{
  "n_layer": 9,
  "d_model": 448,
  "n_head": 7,
  "n_kv_head": 7,
  "head_dim": 64,
  "d_mlp": 448,
  "vocab_size": 2929,
  "activation": "swiglu",
  "norm": "rmsnorm",
  "norm_place": "pre",
  "norm_eps": 1e-05,
  "positions": "rope",
  "rope_base": 500000.0,
  "rope_fraction": 0.25,
  "qk_norm": false,
  "attn_scale": 0.125,
  "bias": "all",
  "tie_embeddings": false,
  "parallel_block": false,
  "init": "normal",
  "init_std_qkv": 0.0218,
  "init_std_o": 0.0218,
  "init_std_up": 0.0218,
  "init_std_down": 0.0,
  "optimizer": "ademamix",
  "lr": 0.000236,
  "beta1": 0.9,
  "weight_decay": 0.55,
  "lr_head": 0.00786,
  "grad_clip": 1.0,
  "warmup_steps": 233,
  "schedule": "wsd",
  "decay_fraction": 1.0,
  "decay_shape": "linear",
  "final_lr_fraction": 0.1,
  "batch_tokens": 32768,
  "seq_len": 1024,
  "doc_mask": true,
  "train_tokens": 236300000,
  "steps": 7212,
  "dataset": "wikipedia_en"
}
MLP neurons of a small language model. Each row is named by its layer, matrix (gate and up: input weights) and neuron, and shows model dimensions 160-415. Each number is 128 + 32 x the weight over its row's rms, rounded and kept within 0 to 255. Numbers have three digits each. A neuron's up and down rows have the sign that makes its largest values positive.
After each neuron's rows, "fires on" lists the tokens most often at its 100 highest values on Wikipedia text that the model never trained on. A number after a token or word is its count.

L3.gate417:143167126105068170118179127048169139118104088109128164111172177137169123092185073096148084122117104087132100125120160145123098119121114141156220158089166121127135103163109173083156133190097139157174101121143088156162150176100100083149141140182119159122114162130128081085075071161085129108131127129150123122130103083123191089065122135151142138109097117123162128092169104126133173163124094142134111116156144088197162113059173153179140106113175118118108117192115085173145135132148136185117160129141116198124120193115101112133166098134059101147164128135156143111089106158158176141126108139145138085091109137125062099128140152082129126099120172090080132107143100168174143129091132168164152136134107143101090082160213116126188108205123194067137186083164166175112142130164137
L3.up417:087140102100170121107131182056092100113091106107089075153137115154166108130114113112112110118088167105098129139054122148170096077102166174148190074149162069147136120157111142099150132156123149175164137055131097112132061181113120091139136110168145163132057145150131089094107145225092155120114142133139154118111091110141206134031167122157107116112129124172164143117118121157187118142120113145141052118131135153148083136060178102148101098128132100081116128111120066117117126122120146141102137104159162148096139117072115137152148180123054156187170182069144139124095137095163193151085192105167160125097171108044123102125105150124109099099102143048166113161149105162175084130131114144183150168176141105123098139202201102104108131174107142150189165062078176156129120099133126
fires on: " |" 25, "ar" 9, " Gu" 6, "ard" 5, " B" 5, "re" 5

L2.gate83:124112150130133073108132151121123052096108190071123093118177119117158131158085108160125153178148111122074121107104197074166115185111164145141099123140141116098187126123153083127128134137139139132108100140136074103112171125117146144130106140174144167082095126102119098156142156174138141128145052109141139139103078148102175162083146102183122120107170130134108185130128177088178167112119119064132093097167159173116112094096115095095145134109178107121205191152098109146102133096074156160091143147131108160156086124078109078141151136102118147097099120115104098118174113156146146105157170146033077193111111111130152107176110111166125126131111077166181124142125141127077095156162097117122061164126099118147126127082134115127098115122168145115102138133125168177150176152117131
L2.up83:054184134152115168140130163104143130111119154159100102102129140113165168135152124167158116147117132106109132194107127080161158143151141172115163137151135157170141130147140088092090101136093147168112128126135114137116129100140098116123199131129125146152123090085133144156112079102171080148121074141158134140101118127097152167146142111131135143156146110134111149134157114132185168125142110118156116145053137109115135155091154182117126141123214089177166106127189165109109156078126183069164170135138129135084160147167133092096199085175169176050121089118080061110139160154159087137128169126115148171056082128135126134134058057109137078105172161115103122127094096065148109165155113162084088138174125048110074108119159163108066116119120182132163197143116122126127149101195096
fires on: " De" 12, " Be" 12, " One" 8, "V" 6, "00" 6, " D" 6

L2.gate376:088080087148107159121193144110124097102144100141115148145150128112139073104099095140173135103188076144132133152095087095114125121149122122076176136156138135166126126159081085188138163113136161163103121131143132090124130182108102127124171123122072074208128123090128147126131127099148060142078191138178133147139108119116135134167091065111193085161093180202152116108131116133130127095151136080131183136118076199156145162179094162139145131184205125149099126142160103072129139121127072086123058128118156056123120153129163095125142115118123190095108158173102074140157114156135100142092114151152125136226095075104090112121101178154077083103182170118091130069160132132122123102146181119147130118139101097101082111120116129104119133185098084138126110111108124167139163128178157
L2.up376:163132141088126119167173125135194066161134119172115142050096133118130013158089150124117113111169110146138145113160134100140102134124102114100162132116150139110067107167128129188125120130156142128093099133158081084129141138134123156102112163141128144137110060075129062123159144123116140136182137097129124110153136147110101159144095102149126091144103170152094186095122124148083136149107146106136103167144185138121116116048109114122108135129142187174063145162083130187106138136101144131083027167232150117193074135110117142152146112158128109218133118085052159145097107100121129140081160201101188176129096126162127094131148160096093130147121124115151049147125140110093089174164152137059123152117055111139133142108132126121103134142181131144122094137119120131117109159148133
fires on: " =" 13, "00" 12, ":" 12, "1" 8, " 200" 6

L2.gate19:120122167176082127178167115116120124160070092153141091175127116089162152191070091167138131142116146165092100117085095127118097061164097079145168119148136136127096116120134163096182131167090194159140168101138116131169110117120090082101122125098113065093147134144171119116098149168168100138168072075126102152161128104164149106140157178093158150131113106122135092160176087124161158115178129124046103121106138148184133162151168140146128106149143099089145110121193091120139253107162092120155157189103166152104164126114146163119125145094142154086124096136124129124099097145128141151106093101143091148188161096202123107150114140177153154154116118128132200105092125107155145084031155121119067136160193142158116104176196136167126154110152157161176193097138136137102083121125093
L2.up19:076113132127172159130078163103138127112087134115119080157140098190152134255065117125071132168084189166127127151104115163184112091129150143118084068163104127132119079156111115107179135127138143145121116115156124141104094153101095137143097108139141099112106108134177047111099190132137151126152096074122108150085108128144141156141142127060142101099100120133143135144130150154174149106166091128086115137126178132135041124148135118164099053133054093108135112200149048135093157158126075172127130135128145170092145128105159163112121169099130180154124176164113112110119133144130150126148127150183095121134155114126077172096120100153173112165096166042146179091150119096160160173172103090141127125154109115124064100119095157139129133162150161142124158107116166165107144100127128
fires on: "\n" 32, " pre" 28, " det" 10, "all" 6, "al" 5

L3.gate285:112151112151092111152083106170088116120145140086106113124128080132155139090135135119104161144098138134150151105146115118140162102155118154106119148127161142128129128124093172116056135134103156151091133192138147216188141095123087114135095100147146112129149101104137133117046145096154081118084135109085139146160121110186098102168119151166086128153107173125180116146166154048118176061133082109095105099072134063152135131074142113132124062172149070177171120113125128074122152161033120066087134053076065147074135125160105149130138156116126099127083132152142076101242125115085118121125121118150103130130125173144117135197086143128090150131115128136148151087161098166189145151105121091119109175120126113146116116146136077117135185133149141142097179095197144113059149121183131
L3.up285:103070176097129186117097086103128149085142124105180107118122141170134113168103132092179152064164114127177131134145128136103106162120137139142136145136129133113159152132158134077115120146107098173116137131101163165096115158163136145163135093117176164142157128148125073165164134102116150158080139100143125128124111208098134097107115143123085135173128155108105128119140056148143131146143113067106116139115167195106090125130129185082113183108146155094108031131147107107153114098119128164051073116141107147104095133133108130175117100151102107163175109089148162109135196095159102106186112122146151147129194128189131133167131153073135100134094116132186147139112122109157193104150093105097057152134088180118126114131091133149112123205114148077135083099129107080119169137125119
fires on: "or" 20, " 0" 19, " L" 10, "ost" 6, "–" 6, "a" 4

L2.gate198:120106083141157098105103064107163061137142131132120111147137157071113147167111144164128175183126112190078138150110178197125038115199081132097193172143119154112132154124155086090100064141096104164148123111183147130167146122159107084135108128117124166095118112100100120079142046183070136154091148171118109152124091118132090102188141148108086097134154163136189125053125094140088147144146137176143127125147091096124123166122119196131171106099095167163173099160158152137110167115150163134139160131107140149165112094125139113074125171125141117077047153168137131161090143122089136081125104069109123121142181112130073079179129086135120182098124166150077138140169108105106117117191087155142131146142084114132080073182113153163149085145125090113148143106087125134031121214133140
L2.up198:080100075118121161117155171150178120091117163078123157139129144159147176150172118155129119169106134123071112136056132212108117078146091137091122104141109130145150159122097132093165135146117102145151119119113129153172129105156106141095101101153141149086168121145126134128113100182074152100149177157137157161144137116173132123126118126094108118086113119154117145086127095141139112108143116172141131111130125087137135124168111126117155151070057162117146057207173109160103097109184159129157155126121149168145145098131131107112118137061123106126122188149139120139044101144164177098146178052131166065119178122129095138120165147166097140140143101121111121132154080142113116214123100168136134108140106170053106142172163139149149131172152152058127102123055116173061132178128132
fires on: "es" 41, "ook" 7, "ains" 6, "s" 6

L2.gate193:125090136081130143131079137208146149211098181078130132148112105154097111199122135088110136158100075117166120106133160116147120137103115134105132142198146153205122165099113120099133133133101150127133134116093156149138114123125142086166140115093105057101091084195095125138155132163167110154135115130140149090124125067172195147124136169082093113125091067180150109171115167143119121081076203190126173151073098120111113145141130079117126141103110131119169106180092145133115121164190152104133166107166140142139158120095107129125141122146184104143193147107157173161089132078117169138138153081155114174096142123105167112091145090124110125174136119103132138137130108115120130072175084133135119143125149196149122204176153129101060126120121088096132139097126160144140094092167136
L2.up193:075121113136141147152094149029127112169147137106172098124113090097130147143112189142085092212100152145116085151090135105150180122120102133189101091096095108141196108105144120107136091185096076143157093113144114227134127100158114195131119146141160211168124111078121140146133139136094140145135213077085140169097086236152122135092085121113156145134100104130107118139141106193159107156107145101191110114144132166118145057183110087099153116175144127079089105091133106147136118133087136080153118195135153125080158122163055188121145188137106117183134128148086114117115133138145109096112135173155115224143152095139108093134189140127117066060168099169134194124099128140149166115104022117138130099195113104095125081104088126111149122119096086159184140128106112133165117134125086
fires on: " chang" 12, " develop" 11, "erg" 11, "stitut" 10, " created" 9, "act" 9

L3.gate325:126182100114155116105150111145154045108102154124113049175113193121148129167117097120084127126155112149094098149114206179147100103120085134149097095059123119142189131167152156155167082142082203129110125168129133140123127075067108106130106089092154143143119146101194097137118179095131130180167073200115120136123132139142156114162166121100135120138102166146119151142159157109120153150096060133136142109169128086164156173139131102150154087103117074158176153137132108117144147114118104164128234142107099126097131167097073109127170106079121138094085117136141104113122086197140159176117113148150119146133190114116078125184175104133156081144168170110157143149144111188164128165119084152169104172095086118139135110167090139117082174095136148140113162087187156132160162125143099
L3.up325:100163128111101101158130146132126102143144140103138165092178125123138102143169114098039123143117216140079100153187115126100123108126133169160094078081096101125146143189131118079147087163089141160170133107073064171112109143126161098092167127089147148123100167162174080119077109109133116118172116173126127154120123053077107129092121221147103145132098098131142144129185151124136138102139116162119116184159156123134114155141161054125112086115213092177097152112099127136189176109095151110144138127125082175133164133171098156111141167147107130190107112147129124110115145102177157152113142111147141129077102079143116116137092097120167114151171161100145124123154122157167087174135152130153168158108163116105167134171179166096101133087092088122106115153140134138135127072110121
fires on: "," 33, "\n" 23, " ." 10, "ot" 5, "in" 5, " st" 4

L2.gate263:164159135171114081097100093108138089091123177198199138125135165151075120148130120131071108140119176192132131081135195104133148140127148137117143106109118102118236093074170152150108105165088162120168172106138123129131101103171158127163118090158131160114100128113099122135107158173162140114153115189099107121178111172134194130103183185096093123167159140151108087177162130129108111077098169110086122082172150128124123089151115084112144058075156143138151157102185168131133089163144140132100148153124125107057129128109134129160130095110134108104061132146115087124115094074133147150134104119146109104109138188117144164112161147150188097161118093115161087076151106134226125151094093089174111167140132182105164089179193095102142127166091120132119158105124113113133132140130120
L2.up263:079111140134031154155188137187164169244139136085136142112100136096136173190112124125046131135089150094128143124125127132098142123159135126124059114144114106090198188200143092120149134126072149164141105171149152169119180123097134127153118132144139127065079168157128126114099128173085090151184081145143089140098046151114136123187176111143120152130135096128124105147163137104172176126085147141133122116144149084131084147148168120150117110187095128169153179180145146146076126116122105142088141101110171140109135114121111117109177189069127113154152120133112044125146132185183143075132132166113107146155146144159142122160131142125176204149111189105091161172152138069136108171147114086118130114106098142117123143057067095157238093093095135101111183096141142125113114115124133
fires on: "e" 32, "\n" 24, "==" 8, "-" 6, " play" 5

L3.gate382:123117160146112127148148124146127155122129103075123173098134174152097155082109114136114089115109102137131150130159098124057107153160110168174188150144084100117058133067125142086120094130112136070090051120162153103152116158169155149119094125128170132155157119095128155113148105176158095142095155107155155074152158096083190109193100129121161163147212118164100081125088147099067153130174132150092140096175138124140066138130110155154153173141127123127137051175116207151142088107162159124144118154133144109112133102099145047088156068173141149087142086136139100130137154085181099104123095164187112132085121084173163130108087117140163170141122148152167174155099130126091150100101136101068197141119147148151023198159128092157137125115125093160106132133176121147154105084146113
L3.up382:097125105186111117143161162105110114169124119109158163123123122176099115117118164100116060113066123116078117108135083119168126152116154122160122114150133121156089135063140109123164111039097149091082135107148156115133098110174131172145131144153173108119194090137162158164168176167129132117089140169154129104148138117185184142143137086164097179143218106150119159067065187073133145120100186199120097143197091143134102096161116128178165123151074105160176076142084168151111136145121150103113106125133109135117183133150134102107149064132131177210129128105160072125105145066120152126123098107153145158077167121169183116113142190133149187157089155112137121165135101133140162129107084118117150096130167174142062146171128103097156112084159100168088166085124117140149159156185133
fires on: "s" 26, "ost" 11, "ics" 10, " education" 7, " works" 5, " production" 5

L3.gate401:157153159097135126159107094112168111130199147124114128081117162117170066110126116113115157088161126122138135093096138098145193056159129181167168084143103171073162144144145119140110126191118134123119094100177138135119085095096130124146140125079121155178102119175139074151096117132109146121116085079097154107133157018084135135118092193144103092157137077140122100099152123153126106126106102143111166106112122122142178152123127094137119159144163057093139145081193068140166122098122111095124156144118092139164144137048068134098141126153194056195111127091131119156142116162144194102119140077161185146145199091133108122153048150136148063123069140157190136155136128144098109123132071125153092156111129072096162111123165114131120137100147125134134118079200186118140130106054109
L3.up401:141168060116108127212176155104176030164154106153128158145198140151119104086171078115133163159165140109076127120129107141136102119094155130164115131097115160128092112108155156123142102074128122149153136159116079127163124094126115133065129131187129121148137117120137185179152148156159129211104122181119160170108134201086116154159148139102126153133117150119181112144171158061149157060179040103132111124113160073153103160136151098122098120136137115112167167113181152105123131116099132127115129122146181158127131109160118077111182137105133110159103113127123137080090090158142202157128093129109123110116102127154084128130139125145204150119171186116168093087104167130176109113153152116145197143124142139110132143133149115144096183061136117125142120152124135082135083132123146
fires on: "," 100

L2.gate429:081169140106129140109193099100169111191102120089137145147121176176117129152068122114116102161100194132155170157143113174148158127162142124159094086130177108137151109116132162095145166149084139105173140149118034104146117149102095127181141137121162104111142109083147053101146142152140154104161125057105125167160122056155174098134129183097093098083116200098147160117127106175154100152133159102138114074130145101112136153182113149113135117121122126073211194171182148141092105123082126164135168119146099143148150112112112112115155112129130160126136139142066119122172169112157138117154164105131113124119158145088087102146136121172163131121153092092093154084130071110153089198130094074075075103135113143124095131159173112136140128083133162064080243114135120075129161157138064
L2.up429:098159178083112128052190094139152167179127159163188108136120165120135091163086140115123132139100105120153155134132098206122209121096122124134096080122142158132164123122139098090125157113132109143172126106156080039124126162117120131199127092162136075120058141102105042085141117082083143091141122062155109069119103108157146129131134115108119117080111131115170198084072200150125145137144168142112142102148129085087132175144100177125127149086102175110151110218131126135111081121160152145114095136125108135118144093125114146105076143153087148155175110142155122095133145106185137092109176125151156111133155121118129139151139116133099117112171091014139144112163079128129110214128125090094094139098127125129152163167175095181126110078131119080077171114117135111170176101162057
fires on: "t" 18, "ad" 13, "al" 10, "ly" 9, "ion" 8, "z" 7

L2.gate348:133133101122100133153138176189148114085122120085091124133053100086101177202105095096044168164101177133065171114103101162133136108153160090153097114151121164170185156158169096087152087142110150114156185145151109179184152142093126125087066134137146198071160162152122106137143106190158148125110116146134151177153125168164143082115128127147059095120151122127094158143125109128151186071113126157146103068173115078168172127192176105120125064114053194124114145088130129135128131087120137115127174121111117190134147104109151135140086143070136114108160134102120132118153123097140177161124162119093112116111162187131100169149157141213112108170129103148149151153132128115174166211105096126149134119166159154105095119176101089120195152132161140082163095160081142185081171183152120
L2.up348:099159127117095026087164125123128113101120067093092159114135174109117142143138103119099100131153174152073118113150149176131185123149127108124123175080122113123169126157113116085107130039159117150116132102141151186073107146141103107099154072104119112136155093092157088133133130152126141158115121144109119088102132179162141138147178138111156149176120111106161130112105131120122176071148157103110139148109152126137177151092069121117127109118172120173178111195187103127113141110172108140108210171080118097127147123159101106042148050113050116134085147175084093095120095118121125102138060056148114102141127089102076085163118126145141125103126156123130105139105106173169112132037152149137087100085150158214119076133178101196109105167172103143135145134155126087102143087130126
fires on: "s" 30, "ers" 23, "es" 13, "ell" 5

L3.gate168:113189039114150155164158186098132103139074123158074139106147068152140108120116140144159130125160128166148075144132162107144166120151126159144141104147158144132127160138128124102152161150144099155135063089081111181135109078172163125094117130158162109056141147136174083096082109093066127144165145150138087090084124124080168125096138114143107161115121151127152112128152149118144108148142131133061125167142136142092111084106115086100079137154137140144061087149122136206126110125088088190111131101188130148130141147171108131126140149130032137157143122126151137097037095162129143090096141119094155165057093204093126140104137152097154145185133152116179180122127195073101144132154130113138137070107108200115120147048088145151109187138163122126119124137057140216137162082126133
L3.up168:140116121101155133183056164093139128135085146122137138137117184176163152077142107110189132179123120087078086102132147152141127086110096109120148131134091115091176168088101057073135124101172079138168134135149055119057133099154118145150111093134122088085092095130155107109161149148129172085117114121095081065089149084140163148106114122112103127096066101113140099148120146166107080138196148149100174140126207109115115115106091109153072121163132112141120131108133120139138145129114113113140105149085115107042136135114147112097168155142125116150154131168144116108105116156160132103129145133177183130128070170152139150093150148063143116108157190114122115197196122117127100134126083085108071140068152164127188143135139104123094170148128166157175154177120171133107109165125126
fires on: "L" 33, "s" 6, "/" 6, "ivers" 5, "se" 5, "ies" 4

L2.gate54:096158140132054151133080125117075033118110165084144147160155136106149142184099108170095090157072218133106146126149172137134124120094143109121142095128123149120162136165117098154100109170154162108125169147083146145167071039145135135133097083161202166144123119147133096126102104131098131134172086146118081132139082150198150128100143150187084126142147104114113123119170178072101104101133132112100136125153195098171106153048157116119085074168173095133129178135108145144123102159101183148093161110076124182011153123097148156140112166073097117111131102123126089112144142127153135145121141129100094139064114158137155152157162181202163069116087156105161147110157079159179145140100087012180104191112091160181126111160146118138135113174116108128148167116103085097166191144127147
L2.up54:145140134138137126172065165158131109147138148066142122135152118114163154122122168107101160146147188108159068109120138155146116126125152132138106199141137091136118119151200187119139115114034119113153168208112093169127123148066105158127080114125192111086108138179079097135190189112173136157138169120077146091130091163156128089160140117123128116151174166071075124112145144162110144140130138134078144200109117146193160072132147103165128094087122125089105132093117137115115111159177145150062123115148138131101165118112116145116138150097119121145101142109132108124147106165110121142092108099102119092103116178038140214097150099166174118109090146078120113118119171094177126136137108190165147122110162132168178108083109119108110169155124070105084123131125149200105127121095118
fires on: "\n" 23, "-" 12, " 2011" 10, " |" 7, " Country" 5, "ular" 5

L2.gate269:202132225132110161102140134117156151143179117130146136086099150107166105117178089104076091103119047131130077143155138119123153154171117141087187136120165165078129141179079099119126111110187157099137144107125140118193173116131162137099121077107125096111123130153121173108127095116095085104149129100107110064131128096103073103113144157171093174121060097096150117109117106134086081123111110183079126146116112060169130133122144115093136125101116146159085191163116129151120091097162145150126183143142108168106109180148087102093150064122116143064151126187136107113075111134108151093131121129155116181114084143145107111104140170124134151112106191211136132130165141104072100156114090168107139119057182124162141171090175136140229125103120087123183153174175151136141133146177140
L2.up269:158101140113183162124078177105146105182117121148149133106142081129147130131194131165143106173119115138103089137104154061146177133147115121048102100136053102128140147166073114145142133117118112139160158083129111100146119111138152126096138135162116144098126111160120155138157208109124168097143120128118093106113126148110111139079081083160093130124043014101115118090096111158166129135066159174127138156171092150091081128149114129105141101115120097054086141169126094181109108140179134133093164120108089101119162105091061153165103143111129159130135114143151137122093150127183174089157144151139143101085110174093124158104160092089134108165091099145176129098120141151151122163170123087136124065149175105124172147165157113100158102160135127137199074156122134128184151166199165
fires on: " However" 23, " Center" 12, "ually" 8, "\n" 8, " however" 5, " 197" 5

L3.gate427:161105142107106144244124111140059132125152087113140141162080073156100105102154123039185116074151147139147088051137182109116145148129168156116139175116098139150103156114164143176133125163142131062114134107071113112179134135143106094172104111140110111110164156136121180100119114117135112111115108114129136083138138153140097167167176134153095126174178156146111074129106098096092133136052123124115116151102224165124131102084124127128151089152109118165135085166118069134175103200163166121072180117124133132096125142149122176150108065181187082121110109132069090086104077172155092096099080145170146123158128175131113125094170147114112112185099120123136106127163141153172190113138130094119168137118125080122135163159164135141100097149139135163147121133174130135090139130132145
L3.up427:114162107138149153107082181135141101144135185125133123135103140116172122102157150118124101144099101106110099051168100131048163122180134122096140147173162150135144198119080120130146146106112113160148134164130114131110110158141124047121127151123148153144109034107179192124188125124135120097136152125141109099072139157125068134089125099104099111142061104176096122144148138100032113125079139141191100114119092128215049153195121114106166154131106129144180098102133112144153129117180130187070146151081119165145111084101090135122078133151182102105144123138060175128159103140137074109083118158111096094166068207132168122068142117157135096112069163104096069064153060150106137054143133121130118080125140102158149123166102152112111104172107113095147066161105107141161084159159114
fires on: "er" 12, "ol" 10, "al" 10, "ra" 9, "ey" 7, "und" 6

L3.gate96:128125173051096212085097136093146183151113131085150127205080156130129148123134080079109120082145149087129186178148127083110105156197094200119125122115125141123120130096141114074139132154165127109122176097187199111140176149135079112153129163107184140106135100173157101100158140125120097100158077083126108104097136155161120110145136142141092166149147135091110172071061137072105167141106114145152115107157203108168034142127152136115143121084126116142133119120106127149135098162140128092076128145124117139148121139094161100153178124148191111083122127121132157127098122089184157169124103185143077177150116156194161115081150128111196105173101043148173100097120133122161098143145146112148168151124149090114133112180139148195154119173121170124170170138130133128133072118166117
L3.up96:104103181078129149135128106115109148160180157094160068145098060121121123166116123092119092116155111075071116168115117120116123168179146180084119148143061151123135188102092124151132172099164116149128117104127115142120130134192159128071145139092124192114066153132106166116170125193165104117124094158150089089097096141128138140126154141126167146159190075101119196056131138132163119108109127130156107170130115131146082070134191130130121105109162109147155125099142104115150111162110143161115152107118137141112171159124138079137150130082138154120079150132152124118115144067204110101061138111094147165120128117151117166102162136150117116114109115073176111087168087151148156210118191136157124142164159142087055104126150162083084123163122150124108103098117067155143154145197109
fires on: "ah" 23, "y" 14, "ec" 9, "ict" 7

L3.gate31:184128135134149167155165118133153137128111124125117098151135137125132039137120110121122110114194169151153193103163170184169110111097127117165135066136122142188076100163130076118114134165158132129116116164120113127108125099153117132123112085116096080107123084081108083111105122147119141135209143085152155148125097110115162096132171207088109115097119145137084132117146123122110103135177147053095185150154163115156125209098121136120127192078127142126144150104153167117125157086116153165102079133107115194150076119181132084105156132183113138109110101121122113129111168179118162082162109097075116076117182096104084109157149125140153138105154179181112151067124155151114103120129177172084198207146099160135151068160158179154094156127111145108086117130142144096072125161089120
L3.up31:121134089055197135107108115124142119154132115133125140162113060101146041195097156101097094171163196129129140133181152148136126086077153116178132079174081133164147099137090123114147166136167112163118119142145115118092082069155155131139103087145125142094116149138130126151123160151089144056200139111120126110123112162157206085124190186135102081059106125131116172106094144145114080151151167088120189141140187124164108137148136108111087128090161101118157170103163103156136121151106182157071065107103130184148083102157076153118130205164082145157167159171130071096060125118148153061105166157100141114109203078083079163128119108174148098113156106111116146089103143132115114164141144162134134126182125099119119145132153177084081155153109126164106132162130072126126131133117143
fires on: "ab" 15, "ib" 9, "ar" 8, " Ber" 7, "or" 7, "ov" 6

L2.gate87:177114103242093082110105118118129102077090119128113141090113123121061134150156134167104124168118197167163110185138120130112083118132083076126147167090175126119143182124195134135093120137123114136114206175116090132144088092120050114167098076129195095063193169129125126104165141154078143081133136143141131164156133131141050101178113103088130136146154101099107056082160129136118109056043110083126073096097116138113112075122154166151123109120118136125063120138164113123135174103141095161118141164066115183102042117098186151061153128127175137139083109100090109122107159207081079155144089156154100130110154172110082158158166138181163099143105114139120097141131120132157197055128108116097144101173119148148072115097074141110126138140121146125129137124154169113086156169155065
L2.up87:167098098160133099125112119085156070078091106107204143201135075100108149125090171190133048183067165096130092107122144108134124052094106107114160118157128127109174131139100077201127156139098118116138172178120075163075105105135090126177145100154176139138095117104093154201167192156069140091175118145111136125150131141119125090116142106112088119148148111132097097149127131072149120099096121139129111118114113176088087061156126062104162044164140111093107162169136106167129148141105124161198169131072129114115118098128113162113153149143134143165124100109134116125167124165121115150135116146138141157177138173107082149134142183167138127167085094089144120095117118156209199126118187073165147080171138158140130103125124109089109115160172168120158109112104115127141138162144110
fires on: " compet" 17, " final" 13, "inal" 12, " qual" 6, " present" 6, " Final" 6

L2.gate71:121100116100162126090079125124071115151101125109181184126076147184109169051067162094091100124107148109134095116130155141146170114141151122120090096114112115168170173097123088111105133164124111075175192143134123138081102055212110089155150175199148144122107117178109132152109160159073097134111169161112094139119106163125118149092105066084058080097081120137091095093138184152141153136137144184114094168151103109131117073142162113132071135156074116128124128105100106126092112172086149111121098097110114109098186110124084164149092190148129175158187153149189084097153111143118170188095168124151154140107128128121182183087163144148117123125181114129154100086159107180082195153119081106155129085116126181106113125170148130063175109145151188128098129182204130118148148180179165
L2.up71:139132130123187188159133079112111148128122105089148110128127152125080125116096108119152077067106114096126145090177119156166136123093149117141114073090104190135136129072159143102153126183145126141132142106132105114135139117179066058138159140115135139161189058152110089097108124203082107122157149102105073155122133112055129098092089124146125114110150160075108139131152141138135143101106091166110131116153146138198112118185122125108121089104124154091201088147082084162103116129088106099142119148091089135138167100134082139129145165180150128181156095213144161131137125115157159116122150147174103140185119122129096097094142172177135099177141132151139101114131149138106130169184135077124168125082114197076051089181090099137193129147126239156106112132159145087120084164140096
fires on: "ility" 16, "ty" 15, "ors" 12, "ness" 9, "thlet" 8, "59" 7

L3.gate380:149143119144116151164143147121126153145085059119127131149177117110169130106191118080107160128134099144171114125113150128079058144160062087120122169144140087089129122134131121161136126131169153124108128144164164093117164147161199104047150157164082112139091121072151157202143135080131124099093137123123159043182102088085054178122130103062110168207117138128160123147168175105132085140102150131133139111107125145101124135115118124144147141109139168095055084139134135113196141107171113123157086209181189075106161163149140089129116102100116114156053126180115143139075099119135112165153079122132170131135176131153139153147112154139136098153059079148141130108136162090191121120128101164103164139127120070164104144144132136104115081146060102114115076107101123094143114087083122
L3.up380:164097115155102227112133150087138187124084079111110144129161119133142098081185152147079120152145156090154092135117139100166096180134121114106114172130139118190083139054103162100149167120109146112131182111083145135116127111170191124108136148183059065121113119113116114143113078155196181086136123154128137112146123099107062149086155125129104158158154118118131141122155110120139116161124179163109118174116111160107140171108122149092096165123160169140003059120043105120142119093180145141109100133154153091159086146110128138125118099167129123137167123195114122106063144099155144098079086137148187136109105138110152121098102150076120105147108127150128082140156150111134157113148141134150128131069158128161138136174116136150186126155114092141155131135086097119090121088190111
fires on: ":" 19, "own" 14, " place" 13, " written" 5, "ised" 5

L2.gate23:150101138135130088056142090138163126109105118162157123107147122091128096131137117077165152114128134160163127144091063137073118095178118121041173155082146166157106107154065153116121079106147101098159113114103052162127170172100136181163177137117090145176130115089114146156112074140118136136123148042092166100142166124121111103091059128154099144091125121167164137131116102133099129152193078194099124086119102099124152163210110130097100100079124096141083083161176131112149138118103099115166109154095134068131142108111115179165107160091111064182171125108142163126113126140095145124099167125153139109143148178129041125129124164116142135169164156089127092107098099129084132143151091176086170137183146133108150103148178080165200180159135147115145079165111162115105125215133098
L2.up23:143118070104125069134104184210110132113134105159106142124147078103159130137114112156070189137152110107143175150116120180154085086168143113140142148116057156131141150111113142070101106061163108081232148147088141165152128125128182109053124146131137188144121106086172124102146050083145108094126151086115144131156097154134113140090103180108124114125141126093146095140132135149120128139202055157089159138134074185121126107139139084119108183153139149088122065111108100084144136100117114112099125147086131156129131131136109113115171152158134117151186147125195121141103125114124117158075137067151169118148145099128074148123108124140154157115134168210094133098103150099143099074187054222185132176096096076110166160128152131119124140128088093088160092104090185141110078123141129
fires on: "est" 22, "," 16, ":" 15, " July" 4, "arn" 4

L2.gate115:088113100137126077117075111142118148146147170149116091136121170169121160125139106108099102110146186152144160134087091140101154146135116126127157099127103171134106167064156085076131124081109136105081128088094165150087102132113155131129079067172128110169124095108105107151119003177085125132155127136121098147160119138107115202146047112104142116139134105176140094141154135122145136102170100160113190121054125133110134123099145160130140113116113084174117054188155117096138157065115090149113153146093055103066203139150095141077123091065093049084056173122128098105135129146088107086132141121164120155142182153168137131146165078123159067125107088099117144185181098219169163130148096155106146138159121118143126108101160133165128097134160160154157158149177105144126148090135140
L2.up115:176151087093162113097127148160138199150119114114119089094127133144094099063145139138116139198142024136119102128110148144132113168162096153148109150169105104158123159054158130062217148104091089137119090128130157096109160142141067166160141139168103160130157179144132150134158086094110120136135173148124063099090144093147134127120117144075138156101153132172128137115144186065091104066117180169151146168152117131123109136116116145122143210099097108118148065170065158137049129093144110114108135131146102148152104123126153139118102086151155128145096171118167169100134164130111131142133154108117100141117129081144184148109146133063161108119166110151095126165149150158103145055134097164110109125159139117162085179137133128115130123108154120084154187182122102105172119062116154
fires on: "an" 40, "son" 11, "er" 8, "all" 4, "on" 4

L3.gate155:137125098128156148124111092159135124142080086168137122125122115118146128097106169099138191161120153173127168150113120089150125077096081158154131206150130107137136091044159126083148141100176117154082129129127154134093136122128113191187142141169117144115093187142117189166194139084123138138092140166088104116097150139171183131128123170100143121106148158185081142080069185083167119114076142130141142120171116120081088080057040178132139162129186133132149140129110155168144125088098184100153103133143162134130154155128113105147157108114144164086117088069125101114124194106138141128109117179112090137127134109140137054126135122089066093130125053061100132116127150141136117116147104183130060111191165069175174132159161149102073130141156122154125169110165173125105170083137105
L3.up155:080108134145104131105075154175146168127136131184082112141176174159167207189111106162136162175086145175099125119146177124171174146130119096163108129145206139116155128109167069061119131112142108076129156112163124101135098127063168133241098183106191148120098126125096115117184120204145101102180069098091178102108110084165142104163115118068116168127204069168136141110092162125136159138171119128135181079157165124191133128160156173079105087076099145110121104085173172098198147130163144104095166119151073147129110129187104080081115123064178128101164113106192088098133119115139118155118149126149089099152160171136104158128148090121129081149076131107098084098087118150161122095180094152129095141163113126155147124175109147090146158143094163156114102175131104153176152140129135
fires on: " h" 41, " w" 10, "9" 8, " n" 6